Part of a small language model's weights: vocabulary 4096.
MLP neurons of a small language model. Each row is named by its layer, matrix (gate and up: input weights; down: output weights) and neuron, and shows model dimensions 48-143. Each number is 50 + 12 x the weight over its row's rms, rounded and kept within 0 to 99. A neuron's up and down rows have the sign that makes its largest values positive.
After each neuron's rows, "fires in" lists the words (lower case) most often at its 100 highest values on Wikipedia text that the model never trained on.

L12.gate27:47 59 47 49 56 46 57 53 61 34 45 62 59 84 52 50 12 48 49 54 59 64 53 52 54 61 55 50 40 48 63 58 19 65 47 44 40 56 57 38 42 53 51 46 53 49 43 56 35 66 49 51 58 31 64 58 50 58 59 34 64 61 54 27 42 53 59 44 40 67 58 50 59 61 35 44 57 57 61 64 60 50 55 56 46 60 52 56 34 42 58 35 69 63 56 25
L12.up27:37 69 47 34 42 45 59 55 34 48 58 66 42 76 29 57 39 42 54 54 43 68 70 72 30 32 30 19 49 56 51 44 38 50 67 45 42 80 43 36 53 50 32 40 63 42 46 47 53 56 35 64 34 44 55 47 44 65 70 61 46 63 36 47 56 27 57 26 50 69 58 25 30 43 52 44 73 67 24 75 42 50 59 64 37 84 60 58 54 40 50 57 58 71 49 52
L12.down27:48 56 51 42 43 49 63 50 44 51 52 44 57 46 58 43 40 55 50 51 63 62 57 68 43 46 71 45 47 57 43 56 50 65 48 48 65 61 50 54 53 35 43 51 46 45 59 52 45 39 45 46 61 52 59 51 65 49 35 56 60 57 34 57 53 49 49 53 50 38 55 40 37 38 52 58 46 48 51 46 50 53 47 47 39 35 47 70 52 46 40 56 66 33 50 70
fires in: "by", "between", "with", "from", "both", "to"

L3.gate197:61 55 56 60 34 50 38 49 31 46 57 57 40 53 52 32 58 68 45 44 36 68 65 63 42 26 66 40 45 52 27 12 49 58 57 44 53 44 61 50 25 43 61 57 44 86 52 44 35 32 50 48 53 53 31 62 48 78 56 49 36 49 56 65 42 50 63 70 69 52 44 37 33 50 53 53 55 49 36 56 61 55 41 70 37 45 54 45 49 58 25 56 76 82 36 46
L3.up197:59 44 18 56 56 44 37 49 41 67 43 48 61 57 29 42 48 39 46 44 41 45 65 54 54 46 61 67 40 58 31 57 55 67 48 49 59 68 51 58 40 56 59 70 35 76 70 50 40 51 19 59 60 31 59 46 25 59 54 77 58 65 42 41 37 64 61 31 50 56 38 39 34 58 46 55 35 54 50 61 65 50 25 46 54 57 33 39 59 48 60 56 50 42 51 55
L3.down197:62 57 55 57 35 32 49 55 59 53 54 38 60 59 61 42 43 30 57 68 31 63 48 46 40 33 58 56 49 38 25 33 42 49 52 39 57 46 50 53 21 29 49 47 51 55 49 42 41 71 50 58 69 38 30 45 45 68 64 52 34 61 57 69 65 77 79 60 59 41 28 51 49 56 42 58 56 60 57 32 51 51 58 74 33 44 61 50 56 74 42 49 70 51 42 48
fires in: "at", "as", "since"

L8.gate177:40 31 41 55 37 63 38 36 46 46 60 57 40 62 43 54 71 55 65 61 52 43 75 48 50 49 70 30 71 57 42 34 58 25 51 36 89 51 55 46 26 38 52 37 70 21 53 56 30 56 52 49 42 59 09 49 37 57 48 45 61 56 56 35 50 47 49 63 57 67 54 50 39 55 55 55 38 40 62 55 49 52 59 49 61 59 47 46 47 40 42 53 49 51 38 60
L8.up177:63 68 39 52 46 46 52 53 51 19 61 37 46 63 70 48 46 33 34 26 48 63 41 49 61 38 57 59 56 48 40 64 36 50 56 51 62 62 29 56 33 50 56 65 44 37 30 60 48 47 69 53 70 45 46 52 38 61 32 65 63 67 31 58 44 35 63 50 36 35 55 54 38 41 55 41 30 51 46 61 64 42 72 54 60 26 50 36 66 61 56 52 50 34 35 44
L8.down177:65 42 49 60 58 36 65 38 59 42 43 58 50 47 52 71 38 44 60 70 46 16 36 14 35 61 66 46 57 64 67 42 55 60 52 33 59 44 56 57 69 47 28 56 40 70 46 61 46 41 35 69 36 66 56 38 66 81 65 80 48 51 63 52 42 50 45 45 61 54 55 65 46 51 47 67 53 57 45 65 49 60 49 24 31 62 46 56 47 37 54 46 38 72 58 37
fires in: "at", "from", "prominent"

L5.gate35:61 70 65 54 48 34 71 70 33 41 46 68 48 65 43 48 41 71 46 49 41 35 45 51 45 52 63 32 57 39 25 73 62 47 29 61 53 53 48 45 61 43 49 41 65 41 53 48 43 47 40 75 40 67 63 75 76 46 47 38 56 71 47 52 34 44 53 50 56 47 38 50 40 45 56 55 53 67 42 37 82 28 50 44 42 62 52 65 43 58 43 51 62 42 59 49
L5.up35:52 61 32 32 54 47 55 52 56 57 61 71 45 59 53 51 37 48 48 38 38 41 61 56 54 39 74 31 40 31 47 75 52 75 36 51 50 55 78 61 48 53 46 38 34 33 53 59 41 49 33 41 54 39 52 64 50 68 71 48 29 62 53 43 24 45 53 45 74 60 33 59 37 48 47 48 54 58 48 56 50 36 23 43 65 58 52 67 46 56 33 53 57 28 51 40
L5.down35:40 47 58 69 48 39 62 50 33 57 43 55 44 48 60 58 48 62 34 24 51 39 42 52 60 65 56 69 41 37 41 50 48 51 17 64 74 33 55 40 57 44 62 39 61 43 48 48 35 48 33 54 62 66 53 68 62 54 64 32 51 43 51 46 48 50 75 52 47 34 14 54 53 46 55 63 50 64 38 47 62 64 78 39 70 42 48 62 62 50 55 78 45 44 67 47
fires in: "that", "this", "same", "each", "quartermaster", "surrounding"

L3.gate178:45 50 64 49 35 43 34 43 40 45 54 49 61 58 39 45 54 55 48 58 71 55 52 52 48 49 58 46 24 65 34 38 46 59 53 47 62 60 66 56 64 43 57 63 39 59 61 68 52 66 72 63 34 60 78 63 26 63 55 47 41 27 47 40 53 35 51 48 73 52 54 55 40 44 39 36 48 65 53 54 59 55 66 54 41 44 33 58 54 36 65 47 55 51 45 72
L3.up178:55 39 38 52 61 50 31 58 53 80 36 59 59 49 17 72 45 31 47 50 44 34 56 61 35 49 57 39 55 43 54 47 52 57 39 45 54 69 76 41 49 39 43 57 42 26 45 58 49 65 59 71 45 48 49 26 35 62 92 36 44 59 64 53 62 44 41 36 46 51 55 62 51 40 42 38 52 53 53 71 78 46 52 56 43 52 65 41 55 44 32 51 68 63 47 58
L3.down178:53 52 61 83 64 33 36 60 44 50 43 53 55 63 71 65 38 67 79 66 28 63 73 39 45 54 44 46 24 39 35 40 44 54 46 48 56 51 36 55 35 56 45 63 51 61 48 65 25 40 59 61 56 60 75 69 49 49 45 69 37 33 36 43 15 73 53 55 66 28 53 52 44 54 33 59 47 46 48 33 29 61 45 60 58 53 51 52 35 51 48 58 35 45 65 45
fires in: "from", "mi", "between", "but", "well", "appearances"

L9.gate23:51 51 66 40 47 50 44 71 55 42 40 51 32 68 53 45 43 38 59 53 46 23 59 56 41 39 45 24 60 70 39 31 64 54 52 42 71 63 38 46 30 48 42 39 44 49 31 56 47 54 34 43 32 43 51 58 56 34 45 47 67 59 40 47 53 45 52 52 60 73 66 43 44 50 59 41 54 55 29 55 56 47 56 67 61 57 49 51 61 65 56 50 55 46 34 60
L9.up23:46 59 75 68 35 58 44 59 57 35 42 35 37 45 53 56 43 65 44 65 57 51 64 40 46 44 52 53 61 31 27 37 62 44 65 61 42 71 52 46 19 67 51 57 44 46 44 50 47 61 52 55 51 44 49 65 35 49 31 51 71 67 46 58 47 46 44 58 43 55 45 45 74 60 61 11 46 36 34 44 68 47 72 34 53 45 57 46 56 57 69 57 36 46 40 43
L9.down23:35 54 73 53 55 83 41 52 62 33 33 53 55 44 66 43 50 59 45 52 48 57 44 50 54 60 42 52 52 47 42 48 55 41 54 50 46 65 43 36 33 38 35 30 31 72 23 53 51 46 44 56 48 40 53 47 55 40 58 50 47 46 45 60 61 62 29 59 56 83 37 42 47 42 43 33 39 58 37 42 65 67 63 26 38 67 61 45 44 50 61 59 56 59 48 36
fires in: "as", "of", "and", "former", "at"

L8.gate68:66 29 46 42 40 64 47 49 54 57 33 66 50 46 83 20 51 35 39 47 45 51 66 69 44 56 50 72 62 66 64 41 75 37 57 44 41 49 62 62 46 44 67 57 47 56 65 50 30 46 55 25 46 42 45 50 75 50 58 48 38 53 44 47 40 44 37 51 53 61 48 40 32 39 45 48 52 35 25 55 59 60 48 61 18 58 45 44 44 48 63 68 54 42 50 43
L8.up68:58 62 39 57 68 64 44 34 26 63 75 39 95 65 48 44 44 58 35 64 51 33 34 53 40 39 24 45 61 67 43 38 46 60 44 75 52 39 57 49 47 57 54 58 58 63 58 47 50 28 39 50 49 49 60 49 49 46 49 42 50 71 42 47 61 41 62 47 58 55 46 69 41 51 48 40 22 45 32 53 35 18 60 54 67 49 54 35 61 55 59 67 42 49 49 68
L8.down68:53 47 51 51 39 85 67 57 52 46 28 45 60 58 50 57 46 29 56 54 57 49 48 31 47 57 66 53 46 48 52 64 44 62 55 47 58 56 55 39 56 51 64 45 35 52 50 56 48 38 31 46 59 38 55 34 63 35 66 59 38 56 54 51 61 64 43 38 49 43 53 42 57 48 53 86 67 51 38 38 59 64 47 41 40 55 30 56 41 40 51 53 44 32 65 60
fires in: "as", "berlin"

L6.gate95:39 41 52 41 63 42 51 50 55 51 68 35 66 64 21 48 44 26 63 17 63 54 56 45 55 63 52 50 42 67 59 51 38 40 37 48 67 40 60 39 57 27 35 58 59 32 56 64 49 48 50 44 37 37 56 47 60 69 58 58 49 45 34 42 43 30 67 31 65 44 56 42 45 57 22 43 54 60 68 46 60 57 38 49 59 56 55 45 61 44 57 69 56 53 29 58
L6.up95:59 61 35 21 64 37 51 66 62 51 44 49 41 35 43 22 56 45 50 43 64 53 75 65 33 29 51 39 22 44 44 72 45 72 42 52 60 62 63 57 47 54 42 59 46 58 47 68 41 53 47 56 60 45 71 51 39 64 44 42 70 43 47 45 44 66 43 24 51 52 67 60 45 36 35 25 63 70 64 56 45 49 45 39 37 47 72 50 44 53 45 49 68 39 38 55
L6.down95:54 48 56 38 24 49 55 53 28 51 50 52 69 63 62 58 52 34 48 47 47 72 52 41 48 41 59 58 54 77 29 47 44 54 31 63 68 50 36 53 61 52 57 27 45 46 48 40 61 48 49 42 58 60 54 52 45 69 49 67 53 47 20 53 43 71 50 56 57 62 72 44 31 79 52 30 38 47 41 60 55 49 35 76 52 53 48 53 42 46 39 64 60 51 39 50
fires in: "between", "in", "from", "although", "most"

L12.gate140:24 48 36 69 49 53 43 37 52 45 46 50 41 63 34 46 36 64 66 59 71 64 51 90 46 55 72 50 57 48 40 48 46 36 53 47 48 64 48 61 42 40 58 49 43 38 31 69 46 54 46 58 35 56 45 46 50 45 70 23 58 47 55 52 55 36 51 24 74 51 46 64 47 63 41 54 48 68 51 60 36 55 47 46 51 23 53 39 39 59 51 64 59 63 59 81
L12.up140:53 67 31 61 69 55 53 53 44 56 30 46 26 43 55 57 14 38 66 52 57 52 45 53 41 45 52 37 51 58 38 75 58 63 59 41 56 35 51 52 34 45 41 29 44 39 69 49 81 63 63 42 60 49 64 49 41 34 39 66 59 53 48 51 67 44 65 58 48 44 70 55 39 48 68 60 63 50 34 75 35 49 53 44 73 43 61 68 26 61 51 62 58 50 56 49
L12.down140:53 59 27 18 60 26 47 60 59 49 49 70 63 40 68 58 43 53 37 44 48 46 34 52 54 35 59 57 46 46 46 48 51 63 47 59 38 61 52 49 49 47 47 57 45 55 56 63 47 46 41 35 55 44 45 42 59 49 60 56 41 32 45 53 40 70 64 39 49 39 57 76 51 65 42 68 61 45 41 58 46 47 56 61 44 60 58 56 41 52 38 52 72 60 22 62
fires in: "of", "at", "as", "according", "a", "republican"

L9.gate31:50 47 44 45 67 33 47 50 54 64 38 34 50 63 27 30 51 51 32 42 44 62 82 80 58 46 70 57 49 61 71 27 45 35 61 55 49 30 47 38 53 30 41 41 55 54 56 43 62 55 67 43 48 53 40 49 58 43 68 34 46 52 41 57 49 39 56 49 56 51 49 45 64 58 39 66 42 45 34 34 49 63 44 72 49 52 48 44 69 41 63 66 48 71 67 62
L9.up31:47 53 56 50 73 46 60 48 52 65 30 47 62 67 46 50 58 58 23 53 66 36 65 60 50 57 61 76 48 55 60 52 40 56 59 53 59 37 53 48 67 45 56 57 57 66 51 38 58 62 84 52 59 52 13 28 54 50 80 37 45 51 57 49 58 34 53 61 57 52 41 54 58 61 57 47 39 34 31 46 46 26 37 46 51 63 52 49 56 50 50 58 36 59 72 46
L9.down31:34 51 55 59 56 50 46 35 41 72 57 33 65 63 37 44 62 48 41 50 63 67 60 36 60 29 52 68 39 50 64 31 56 40 59 61 66 39 58 43 55 45 60 53 54 71 36 36 40 39 49 51 55 64 54 34 35 36 65 42 41 47 54 61 50 63 70 62 62 30 57 57 53 46 44 57 39 58 23 50 37 58 38 23 46 54 47 40 70 52 53 55 58 44 52 57
fires in: "more", "most", "as", "very", "too", "rather"